MLP neurons of a small language model. Each row is named by its layer, matrix (gate and up: input weights) and neuron, and shows model dimensions 96-159. Each number is 200 + 40 x the weight over its row's rms, rounded and kept within 0 to 999. A neuron's up and down rows have the sign that makes its largest values positive.
A block is one neuron, or neurons of one layer that tend to fire together. After each block is what it responds to, as a language model described it from the Wikipedia text at the highest values.

L3.gate380,251,236,217,188,195,205,213,182,132,197,189,159,181,246,192,232,174,152,233,255,228,131,192,215,214,200,226,198,193,195,174,290,115,172,211,146,152,214,182,238,216,225,196,225,196,211,217,149,186,125,255,143,246,197,199,235,259,182,295,258,234,112,209,232
L3.up380,167,256,226,209,132,186,245,196,206,143,234,188,150,218,141,206,213,199,261,231,236,104,152,176,281,252,239,249,222,162,170,186,188,244,197,156,223,239,190,271,155,192,205,220,200,250,247,196,179,192,188,223,239,192,198,187,279,178,261,308,265,212,187,190
Mid-word fragments after "an". Middle pieces of longer words split into subword tokens, mostly right after an opening piece like "an", e.g. an-est-hetic, An-ast-asia, an-th-ropology.

L5.gate30,210,149,176,185,213,206,181,221,230,198,227,137,183,224,173,226,188,188,234,184,164,236,247,241,146,216,200,178,192,175,174,232,154,291,144,205,222,236,225,218,233,154,161,224,160,187,128,211,148,230,186,208,250,183,199,164,253,287,195,198,198,205,176,206
L5.up30,285,197,243,211,223,220,259,177,150,211,144,181,186,238,204,165,206,193,296,154,201,161,185,247,203,197,188,198,320,178,148,191,219,191,270,209,200,157,234,197,273,163,239,199,208,226,208,167,206,103,233,188,215,207,192,197,205,255,177,132,222,311,141,220
L5.gate144,170,143,254,209,241,176,227,286,230,198,216,248,187,202,214,188,206,192,240,221,169,179,189,228,210,158,209,230,194,200,213,175,136,165,149,194,131,260,211,190,244,228,191,231,123,200,212,245,205,147,191,215,140,240,196,131,259,211,187,202,146,236,239,237
L5.up144,265,207,205,181,215,145,187,157,232,148,221,180,145,175,201,153,179,200,112,195,184,167,180,265,194,172,158,149,249,126,220,162,189,156,251,173,186,161,243,275,181,218,208,143,183,236,170,179,137,214,199,187,186,252,206,263,204,172,172,281,153,141,175,192
L5.gate162,235,215,236,147,161,196,213,223,155,208,257,140,172,228,174,98,273,166,113,237,235,148,209,193,245,209,218,252,153,175,178,204,182,255,196,284,158,221,162,252,242,168,149,185,117,164,144,226,190,217,211,159,191,196,238,205,147,217,249,220,259,203,169,192
L5.up162,183,171,222,154,180,174,174,220,233,229,258,169,193,189,229,208,256,188,182,226,106,180,205,210,153,158,186,275,130,217,205,153,184,233,206,208,271,218,219,161,208,197,299,167,281,179,222,247,231,233,170,219,237,213,182,221,192,278,104,223,210,165,257,202
L5.gate188,232,268,283,129,194,176,161,152,180,198,217,226,185,186,172,218,244,163,144,175,240,168,252,178,226,199,231,254,116,149,219,181,163,256,241,211,215,232,203,244,180,150,171,246,212,250,194,204,254,189,174,157,220,167,181,268,161,187,206,156,249,188,276,136
L5.up188,195,197,178,127,221,188,140,176,270,209,246,134,113,239,164,220,232,217,218,217,261,186,184,190,249,226,201,242,278,159,176,264,146,190,224,224,226,190,205,174,201,174,209,250,234,193,91,158,211,227,127,182,297,169,201,179,179,203,115,204,181,175,147,227
L5.gate227,181,216,244,162,293,139,189,155,223,221,218,180,212,213,159,299,197,209,193,292,165,234,141,176,179,188,274,187,220,242,162,207,156,202,213,130,285,241,214,233,189,172,143,235,89,209,90,215,250,187,210,202,252,198,150,239,195,143,237,164,184,200,191,182
L5.up227,131,145,166,215,212,140,204,230,223,147,183,169,224,173,215,259,263,223,181,369,138,248,174,220,156,129,271,199,188,246,217,182,217,104,160,163,234,175,154,237,186,217,171,233,175,127,151,195,253,283,228,225,217,188,203,261,170,244,188,208,228,127,277,183
L5.gate257,272,184,179,133,207,190,186,241,185,188,191,276,146,158,146,175,180,247,230,214,284,235,162,179,219,193,177,213,213,179,236,250,210,282,128,181,123,223,194,292,237,302,176,159,193,181,199,153,188,174,210,176,158,178,231,186,164,221,150,200,207,216,206,178
L5.up257,266,196,194,178,216,151,261,145,158,129,243,175,136,169,215,146,170,180,151,201,140,211,183,167,150,244,174,124,329,212,249,153,169,218,213,188,129,256,201,182,152,189,147,207,201,213,175,129,181,221,195,184,183,199,250,241,261,253,192,205,163,175,293,199
L5.gate289,202,281,185,179,178,173,196,237,242,198,196,227,73,229,164,231,164,262,202,225,218,180,200,263,171,184,236,199,237,175,245,226,245,207,217,229,233,183,175,203,268,244,148,158,214,251,216,156,191,182,143,197,168,161,250,245,152,188,224,146,202,173,193,220
L5.up289,215,208,262,228,218,167,159,220,156,179,181,154,125,126,202,253,254,226,128,186,174,256,151,157,177,195,216,246,215,156,224,143,162,138,174,214,201,226,229,220,140,219,190,272,275,230,248,180,148,231,148,210,181,207,136,225,148,198,167,187,145,205,240,198
L5.gate310,172,214,278,138,233,194,180,226,185,168,204,196,144,186,240,157,268,233,173,113,194,184,211,210,158,172,132,215,240,131,188,191,126,198,232,165,122,312,243,200,227,250,211,132,127,266,112,255,153,244,207,206,246,229,190,227,225,229,182,184,158,132,214,234
L5.up310,256,178,206,217,263,196,153,254,186,168,194,222,204,166,191,189,180,199,188,201,172,230,236,226,184,110,224,217,111,216,158,221,159,264,199,276,191,268,186,151,214,172,152,161,170,158,175,141,109,196,208,195,135,136,159,168,205,170,207,155,211,102,199,183
L5.gate464,238,249,187,174,182,192,231,235,168,188,124,162,209,194,164,200,286,182,135,275,202,178,119,187,181,236,258,185,262,207,202,235,174,251,248,193,178,246,262,210,324,243,182,249,182,217,128,160,171,160,283,248,150,192,189,212,247,222,192,219,147,218,206,246
L5.up464,218,251,220,150,247,229,191,184,285,207,227,264,258,161,185,154,170,198,208,183,185,159,174,181,234,140,199,257,291,189,271,153,209,171,239,202,215,225,227,125,225,169,242,221,173,216,198,203,186,190,188,198,287,293,198,158,211,218,213,178,224,167,224,189
L5.gate548,195,183,170,183,225,218,220,218,236,170,218,156,178,221,193,209,204,207,197,159,196,246,198,223,209,195,219,190,183,190,202,198,140,235,119,276,157,265,220,208,158,256,202,188,175,242,147,140,92,240,241,163,187,190,229,161,228,230,245,225,258,168,203,218
L5.up548,202,144,129,230,232,196,213,260,163,215,188,236,189,135,155,183,194,187,146,226,202,137,144,241,189,111,282,142,214,207,135,271,201,167,242,227,195,222,146,236,241,265,151,166,191,228,218,174,208,188,228,179,168,118,208,184,192,227,207,267,130,159,144,163
L5.gate640,295,291,193,118,205,200,162,160,219,138,243,229,246,188,156,155,209,204,113,244,230,171,140,214,165,213,168,158,177,229,220,136,123,251,180,211,156,215,175,213,194,249,192,193,163,228,244,224,153,221,226,260,136,166,193,231,267,235,181,221,272,192,201,193
L5.up640,305,152,184,171,205,261,176,193,222,194,122,230,218,156,219,131,220,151,206,238,166,269,198,271,207,268,232,186,236,199,248,240,178,261,279,147,249,230,204,273,232,168,165,155,258,157,210,230,207,208,159,250,214,174,176,245,226,226,183,220,160,207,163,208
L5.gate663,222,240,184,170,217,211,273,201,227,190,223,194,268,170,203,206,218,152,141,160,144,220,270,220,175,142,168,138,251,180,226,277,114,123,205,190,153,268,208,247,254,333,90,270,152,199,187,141,152,195,179,120,167,157,181,146,160,175,248,192,216,218,206,212
L5.up663,218,219,285,183,244,203,159,218,121,170,172,120,271,205,238,218,183,238,168,263,133,262,140,219,194,223,138,172,181,142,177,177,261,164,265,191,178,166,171,169,206,256,231,166,235,150,158,192,187,164,215,138,131,240,204,196,224,223,181,178,162,171,152,146
L5.gate668,156,195,220,142,236,181,159,186,181,169,175,172,165,270,143,165,176,207,135,218,222,142,164,249,246,184,209,206,217,227,242,182,218,172,146,198,198,261,184,209,204,187,173,205,342,215,197,173,189,201,217,141,212,202,199,171,159,186,302,163,234,227,224,147
L5.up668,267,202,216,232,225,207,246,105,257,182,181,225,214,235,231,208,173,179,131,166,171,175,233,135,226,157,150,211,151,248,233,108,147,154,271,204,135,209,191,149,211,271,153,261,174,203,263,182,236,200,139,243,190,195,196,184,267,128,205,133,200,163,247,139
L5.gate736,215,234,200,214,205,199,198,180,211,124,232,212,243,234,191,247,242,226,201,254,167,118,218,202,168,207,181,160,215,167,139,207,141,130,226,147,189,216,218,194,168,190,207,134,226,219,164,205,147,127,226,222,262,214,192,192,259,218,228,228,201,148,236,169
L5.up736,184,231,231,189,179,178,229,203,202,233,224,173,228,232,243,141,140,118,225,137,216,149,219,193,174,185,177,169,179,269,192,214,246,241,251,169,211,162,148,228,184,251,198,225,171,215,161,200,196,172,291,205,171,260,111,244,253,222,264,175,240,227,286,153
L5.gate782,263,168,152,162,213,214,197,205,175,199,229,146,129,199,133,203,130,177,212,198,203,230,209,231,157,167,184,192,250,210,209,201,160,185,216,188,234,191,206,266,165,205,134,189,209,210,192,93,130,133,158,193,131,179,282,219,153,224,265,241,131,215,224,167
L5.up782,273,166,248,224,143,176,221,165,235,117,133,149,214,225,96,223,91,237,215,221,199,279,178,165,161,218,189,151,265,157,156,152,207,207,202,177,91,218,254,188,207,249,231,244,185,258,169,162,214,172,222,184,215,149,165,148,206,210,187,185,246,161,236,164
L5.gate789,181,194,256,175,201,190,195,226,141,176,159,220,212,247,202,211,258,202,194,174,272,234,212,164,158,194,154,199,211,70,188,235,233,148,276,249,157,185,200,176,250,174,204,159,177,162,193,202,20,154,213,288,262,202,217,169,244,204,203,179,232,174,220,145
L5.up789,190,193,136,207,195,158,201,173,177,179,223,229,186,237,162,185,216,218,176,217,184,246,254,253,97,202,229,227,214,113,137,149,179,203,191,148,173,161,119,244,225,225,232,131,174,198,273,168,96,227,203,214,233,193,166,210,165,246,164,154,168,230,196,117
Mid-word fragment after split-off prefix. Second word piece of a long word whose first piece looks like a function word (the|at|res, an|at|omy, the|or|etical); weaker on breaks after headings and table cells.

L4.gate215,189,233,232,219,251,188,228,205,188,270,260,218,195,213,218,161,253,182,165,286,210,205,118,194,255,241,158,198,120,203,250,138,168,195,200,258,237,151,218,243,253,235,213,270,175,181,261,206,197,156,184,195,190,159,225,183,226,197,165,292,164,97,193,243
L4.up215,278,251,253,175,183,200,247,183,208,220,261,245,236,170,182,164,166,199,192,256,244,185,105,197,225,231,158,123,231,185,211,162,140,217,229,211,225,178,246,229,296,212,232,209,182,149,211,207,259,150,210,197,182,189,205,198,276,229,207,241,222,145,199,202
L4.gate333,217,156,268,200,198,160,182,237,272,177,191,209,233,191,238,166,214,133,190,232,272,171,189,162,190,169,147,225,179,180,247,152,142,111,217,279,164,193,205,254,295,251,182,220,166,225,239,203,179,160,193,208,213,173,278,166,228,163,194,290,193,154,146,273
L4.up333,241,232,160,225,152,240,246,175,209,229,243,229,154,187,235,138,148,156,204,241,267,246,100,166,177,198,108,170,254,182,160,127,153,213,152,246,182,205,148,160,233,227,254,206,237,190,195,238,196,224,221,140,171,133,204,150,152,188,211,173,142,223,224,196
L4.gate552,216,250,257,105,194,204,249,155,281,219,291,152,132,201,204,107,201,177,186,225,254,238,206,219,235,166,148,217,169,177,267,202,177,187,201,215,191,217,181,224,177,241,197,237,180,150,206,216,215,155,154,152,173,205,153,117,219,127,204,235,107,190,257,222
L4.up552,126,154,289,196,191,205,231,199,223,229,168,126,161,179,227,250,227,210,216,209,216,218,195,273,209,142,182,224,186,180,236,117,184,120,261,241,266,255,161,204,276,262,211,195,167,176,234,245,150,149,232,205,196,192,200,219,269,210,175,256,166,220,237,303
L4.gate775,160,189,250,183,185,263,227,258,210,172,225,195,265,207,215,170,191,164,252,190,242,172,185,123,165,160,129,190,213,151,219,156,187,221,172,271,247,241,174,213,251,220,233,186,210,144,215,246,200,148,204,172,167,242,210,197,213,159,208,239,235,178,188,199
L4.up775,178,229,173,177,213,255,224,190,271,260,203,225,145,144,224,204,184,192,192,268,145,185,182,209,246,180,176,226,229,209,187,131,189,170,189,185,204,183,235,210,146,220,138,262,240,215,258,239,219,194,243,179,232,175,165,90,221,211,142,145,227,232,257,191
Table header row pipes. Pipe separators and cell tokens in the header row of Wikipedia markdown tables, especially the closing pipe, as in | No. |, | Party | Candidate |, | Title | Details |.

L5.gate22,176,215,223,191,198,191,240,178,183,183,177,220,141,182,123,190,216,196,137,154,191,211,197,188,206,223,236,217,187,203,266,166,141,245,241,302,202,260,207,311,213,290,153,167,170,162,116,192,224,183,168,202,168,195,298,255,210,238,217,240,201,213,230,239
L5.up22,227,166,173,164,278,234,190,231,204,192,167,189,195,203,218,199,269,155,179,156,209,273,185,198,262,169,182,191,188,179,234,231,205,163,176,177,150,215,225,213,220,245,236,197,237,152,175,243,168,254,239,195,289,200,277,244,214,97,235,170,323,200,199,204
L5.gate62,146,89,240,192,169,255,142,204,263,195,134,169,189,162,172,172,244,150,185,219,164,206,263,208,167,194,155,231,107,170,244,158,211,183,193,224,179,195,172,175,208,239,144,175,174,245,175,78,156,190,190,225,189,201,247,161,225,193,287,229,202,192,185,191
L5.up62,190,264,180,140,223,205,172,236,125,238,177,152,190,237,266,205,139,144,273,200,234,228,183,164,155,206,140,187,224,224,224,203,290,168,268,225,193,182,161,186,130,262,163,234,173,167,163,202,240,205,184,217,239,257,231,167,205,205,125,219,166,120,195,182
L5.gate149,248,211,251,250,255,171,263,264,145,152,142,221,188,215,150,222,208,151,167,217,164,222,205,228,173,179,152,210,146,201,178,226,123,182,213,204,203,271,180,195,250,245,155,215,154,148,175,216,244,196,171,182,213,159,288,149,200,119,171,266,236,217,295,250
L5.up149,178,197,221,143,237,274,143,241,230,164,166,231,188,259,185,251,189,243,159,241,202,178,212,150,103,235,202,185,213,168,235,237,193,270,244,179,213,157,174,193,198,179,186,177,202,195,215,219,161,219,211,222,219,128,262,162,210,255,209,142,189,206,177,241
L5.gate161,226,168,181,168,227,196,228,233,162,128,218,177,213,189,136,234,201,134,164,168,154,163,246,198,204,178,239,204,122,184,237,162,122,268,137,190,197,252,173,238,218,246,197,268,247,255,170,169,185,179,216,134,195,194,204,207,233,179,138,141,250,208,253,190
L5.up161,206,145,199,209,206,197,195,144,201,224,109,222,113,171,198,196,140,183,159,232,204,168,211,131,175,270,197,263,140,267,209,201,187,70,176,212,113,206,150,175,213,175,203,180,178,153,139,209,201,162,218,197,236,242,266,193,249,124,170,157,200,189,170,214
L5.gate167,119,201,268,247,284,168,232,213,197,125,200,251,150,183,171,170,244,167,240,201,119,248,205,267,145,210,209,166,119,172,184,168,229,178,204,199,198,248,128,240,240,168,188,271,199,208,218,257,227,211,168,193,219,134,182,238,162,188,215,269,135,239,200,141
L5.up167,267,185,213,242,200,171,165,219,245,171,187,159,172,124,242,151,110,199,236,143,222,162,150,182,206,221,211,192,173,216,255,145,202,190,201,200,213,204,164,205,174,176,224,208,204,199,151,265,180,196,192,230,251,245,142,163,215,250,165,309,98,220,206,137
L5.gate261,163,218,217,237,247,240,153,180,208,108,192,267,128,242,176,206,256,186,245,173,287,199,256,192,203,143,219,266,182,234,232,259,208,214,239,169,201,214,236,221,226,173,138,233,246,173,116,190,219,228,133,126,205,241,236,206,144,240,284,147,109,164,207,227
L5.up261,208,227,86,172,156,192,216,230,221,251,105,175,217,170,138,231,208,263,198,201,137,245,185,242,212,235,147,181,228,217,212,237,261,230,224,148,218,230,194,120,147,238,192,181,169,191,232,158,198,239,184,238,209,198,261,187,189,185,171,230,107,157,221,199
L5.gate312,226,197,191,187,170,175,171,198,89,169,211,183,183,217,126,185,230,197,204,264,148,155,239,160,218,178,221,137,206,190,184,191,188,272,120,203,184,234,186,277,226,298,178,182,197,238,260,160,255,248,226,231,197,278,177,147,231,167,287,188,141,207,222,213
L5.up312,225,106,124,217,242,171,191,222,201,154,275,203,198,179,225,159,182,191,241,218,203,231,210,93,202,181,149,166,203,200,217,157,183,205,190,160,221,245,225,146,204,222,199,215,167,244,285,191,226,222,229,207,243,111,197,227,172,148,163,83,220,266,270,108
L5.gate330,161,186,155,176,224,245,168,189,173,173,283,219,155,200,177,143,217,206,220,259,175,163,200,122,106,156,243,223,204,206,234,190,170,196,171,190,260,213,160,200,234,272,164,188,273,236,168,239,191,166,238,176,127,197,242,181,209,130,238,200,142,241,243,193
L5.up330,213,180,242,173,212,175,166,214,273,206,226,182,110,121,170,179,172,187,246,134,187,175,92,227,224,151,215,194,154,187,250,143,234,168,185,216,122,163,171,205,177,197,210,141,201,214,306,171,223,198,224,211,217,189,168,224,166,208,139,182,125,188,153,257
L5.gate371,245,141,184,212,145,162,256,216,229,164,284,197,178,169,129,143,272,183,167,181,187,238,211,158,210,122,209,157,211,173,224,165,218,219,161,259,151,219,182,240,225,257,207,251,189,260,153,144,256,144,212,207,196,198,221,134,213,148,181,234,132,186,209,153
L5.up371,158,216,177,134,199,151,182,227,290,166,264,172,225,234,233,216,165,265,244,202,262,237,216,238,186,177,220,224,215,191,185,234,126,173,229,238,269,195,211,178,167,143,166,248,255,203,157,258,210,209,181,120,202,202,209,166,280,213,236,275,220,237,176,266
L5.gate480,246,157,241,134,182,198,161,152,221,197,286,164,111,154,217,108,150,202,190,222,189,216,192,178,274,195,202,238,177,251,236,143,214,238,206,260,227,199,147,136,217,205,209,166,166,160,244,223,157,149,173,234,198,162,222,154,167,135,219,230,216,148,258,211
L5.up480,128,223,106,132,216,225,148,134,201,220,253,236,278,125,180,224,267,222,224,222,166,213,280,191,166,198,154,206,206,186,205,214,236,204,133,297,213,112,168,176,171,217,240,152,184,140,202,232,157,156,216,182,156,156,253,176,135,166,257,196,170,178,205,129
L5.gate628,180,196,218,231,175,173,216,271,204,204,244,281,220,189,213,171,186,181,225,233,212,222,241,231,279,159,229,168,190,248,273,190,187,200,133,202,161,224,244,193,264,293,170,258,180,191,229,186,216,186,171,214,209,160,241,161,257,221,177,187,141,224,197,169
L5.up628,129,228,225,245,232,213,227,239,180,232,229,236,164,94,204,210,243,193,302,223,151,241,265,288,187,187,158,232,152,155,100,170,256,145,155,246,149,196,234,156,177,128,212,188,186,254,224,194,196,150,256,141,250,179,192,251,244,247,172,183,132,227,159,144
L5.gate680,273,218,174,123,208,251,215,211,221,184,183,225,168,150,237,175,231,215,176,190,204,177,157,209,179,246,207,126,93,91,198,181,193,244,199,162,171,226,218,207,254,254,135,183,243,202,201,158,157,215,122,193,181,222,191,170,182,238,201,238,207,167,190,243
L5.up680,226,152,180,212,228,184,146,212,212,211,142,193,217,177,176,130,262,162,221,234,198,246,164,288,180,205,243,194,116,179,160,229,212,253,140,159,216,249,262,213,202,186,219,182,169,224,199,225,192,234,239,249,247,201,121,169,174,235,217,204,177,153,182,272
L5.gate688,150,185,207,202,214,198,264,206,214,157,224,229,239,189,217,210,212,213,233,279,222,208,182,156,218,261,198,212,195,199,240,191,177,207,235,191,150,248,214,216,219,256,223,228,165,229,254,196,243,220,167,141,123,150,186,152,191,98,164,203,215,199,227,228
L5.up688,184,183,270,176,244,218,134,233,246,205,221,155,149,141,195,177,116,210,172,176,231,195,193,117,226,191,133,197,180,193,203,192,161,206,177,304,212,221,219,214,261,272,237,303,198,199,193,204,185,234,236,204,164,184,215,126,186,201,158,263,186,135,214,283
L5.gate711,245,240,190,223,171,186,210,164,206,120,219,258,139,202,193,230,211,205,211,137,234,190,216,146,150,255,174,203,173,209,176,225,139,174,193,223,218,157,188,152,182,157,174,209,233,101,179,218,204,184,169,194,243,194,233,223,205,194,223,202,153,148,165,250
L5.up711,282,247,218,174,227,181,203,231,242,113,261,230,191,232,85,151,150,148,178,189,162,218,285,195,172,267,88,203,202,196,242,149,239,258,190,221,105,237,167,219,216,204,211,80,248,152,133,129,231,153,183,178,159,200,212,189,146,199,201,250,250,153,161,163
L5.gate784,245,248,194,158,244,166,232,163,211,231,275,220,196,205,123,129,334,192,166,167,175,218,133,157,249,129,195,182,137,172,289,144,180,248,203,285,142,235,205,194,260,199,214,202,148,174,219,192,215,201,139,163,168,194,198,139,211,222,213,244,153,166,234,354
L5.up784,199,189,182,268,253,198,260,258,192,176,139,219,235,250,157,154,222,158,207,197,237,218,280,218,124,180,125,158,212,193,261,160,248,185,208,237,218,143,156,236,215,177,184,202,228,209,183,171,197,149,180,127,210,178,170,197,220,144,201,269,234,176,180,230
L5.gate785,200,147,215,174,250,192,205,166,115,146,225,261,231,190,220,163,261,208,149,165,199,235,199,181,266,198,168,152,156,227,243,196,166,214,191,201,246,237,187,137,342,223,185,207,186,106,208,163,196,235,166,157,179,161,266,161,209,298,200,274,165,136,224,237
L5.up785,207,176,195,151,301,164,261,138,186,235,251,257,209,163,235,168,208,161,213,224,126,177,218,243,233,145,165,198,192,310,177,157,189,199,208,140,193,230,171,170,248,233,235,219,172,170,172,183,266,247,254,178,260,172,165,161,245,205,144,217,188,176,267,235
Table header row start. Opening pipe and first cells of a wiki table's header row right after a section heading, such as "| County", "| No.", "| Candidate"; also odd mid-word fragments.

L4.gate33,183,224,211,171,217,189,115,215,212,161,247,141,258,177,238,164,200,184,201,236,192,202,254,250,160,144,234,172,246,249,193,194,136,195,173,170,158,174,207,212,233,211,148,248,224,218,215,193,196,184,155,246,213,159,235,199,235,190,272,214,229,175,214,127
L4.up33,222,212,132,211,99,241,220,164,177,160,156,215,142,223,182,180,200,183,164,221,140,201,125,197,139,187,208,239,192,164,199,165,142,308,256,163,135,157,198,115,226,244,173,157,198,219,191,107,215,212,192,270,208,250,128,202,192,236,185,165,143,195,184,169
L4.gate236,210,186,187,126,248,247,178,218,249,158,205,166,201,203,155,290,205,193,114,235,253,118,242,195,276,224,206,143,219,185,215,181,154,209,181,158,167,196,147,140,216,232,183,225,170,220,201,161,129,200,173,287,179,190,165,228,196,182,168,218,167,250,148,127
L4.up236,249,287,268,203,187,237,181,154,189,204,248,150,184,143,223,209,192,179,192,279,194,129,151,131,124,179,305,229,212,139,154,204,189,221,207,163,222,203,179,160,185,167,190,236,252,232,205,243,164,165,227,199,211,200,168,154,229,186,217,171,212,258,237,185
L4.gate403,198,224,232,129,264,262,163,204,225,178,230,113,274,236,71,169,246,184,173,173,171,235,208,192,275,210,172,243,149,220,191,209,123,201,118,140,178,237,197,211,185,236,223,206,176,222,213,189,178,221,177,184,205,257,200,224,193,165,208,281,171,250,193,223
L4.up403,179,196,224,186,204,263,196,124,162,167,129,165,152,171,204,199,263,225,177,225,238,190,251,251,144,223,224,272,163,214,110,172,233,244,176,161,156,254,189,216,204,192,169,187,217,261,189,224,205,294,225,232,200,185,162,175,189,241,98,165,183,188,223,235
L4.gate752,214,243,236,115,204,135,177,204,295,165,157,181,236,224,190,251,262,176,197,210,218,256,249,222,208,188,151,232,181,171,169,227,101,217,129,135,176,168,194,203,259,241,223,157,117,273,261,146,216,169,229,205,209,233,185,200,220,127,192,259,199,266,227,189
L4.up752,259,222,131,200,148,270,110,230,203,210,211,209,101,248,216,156,172,207,187,194,224,148,206,148,177,178,215,169,201,224,167,119,166,191,209,189,143,197,131,146,254,223,233,163,243,193,167,215,219,218,152,230,226,128,261,228,102,155,210,90,216,167,185,227
Mid-word syllable fragments. Short syllable pieces inside a longer word, often right after a capital or lowercase P, such as p-os-itive, P-ens-ions, In-ter-state.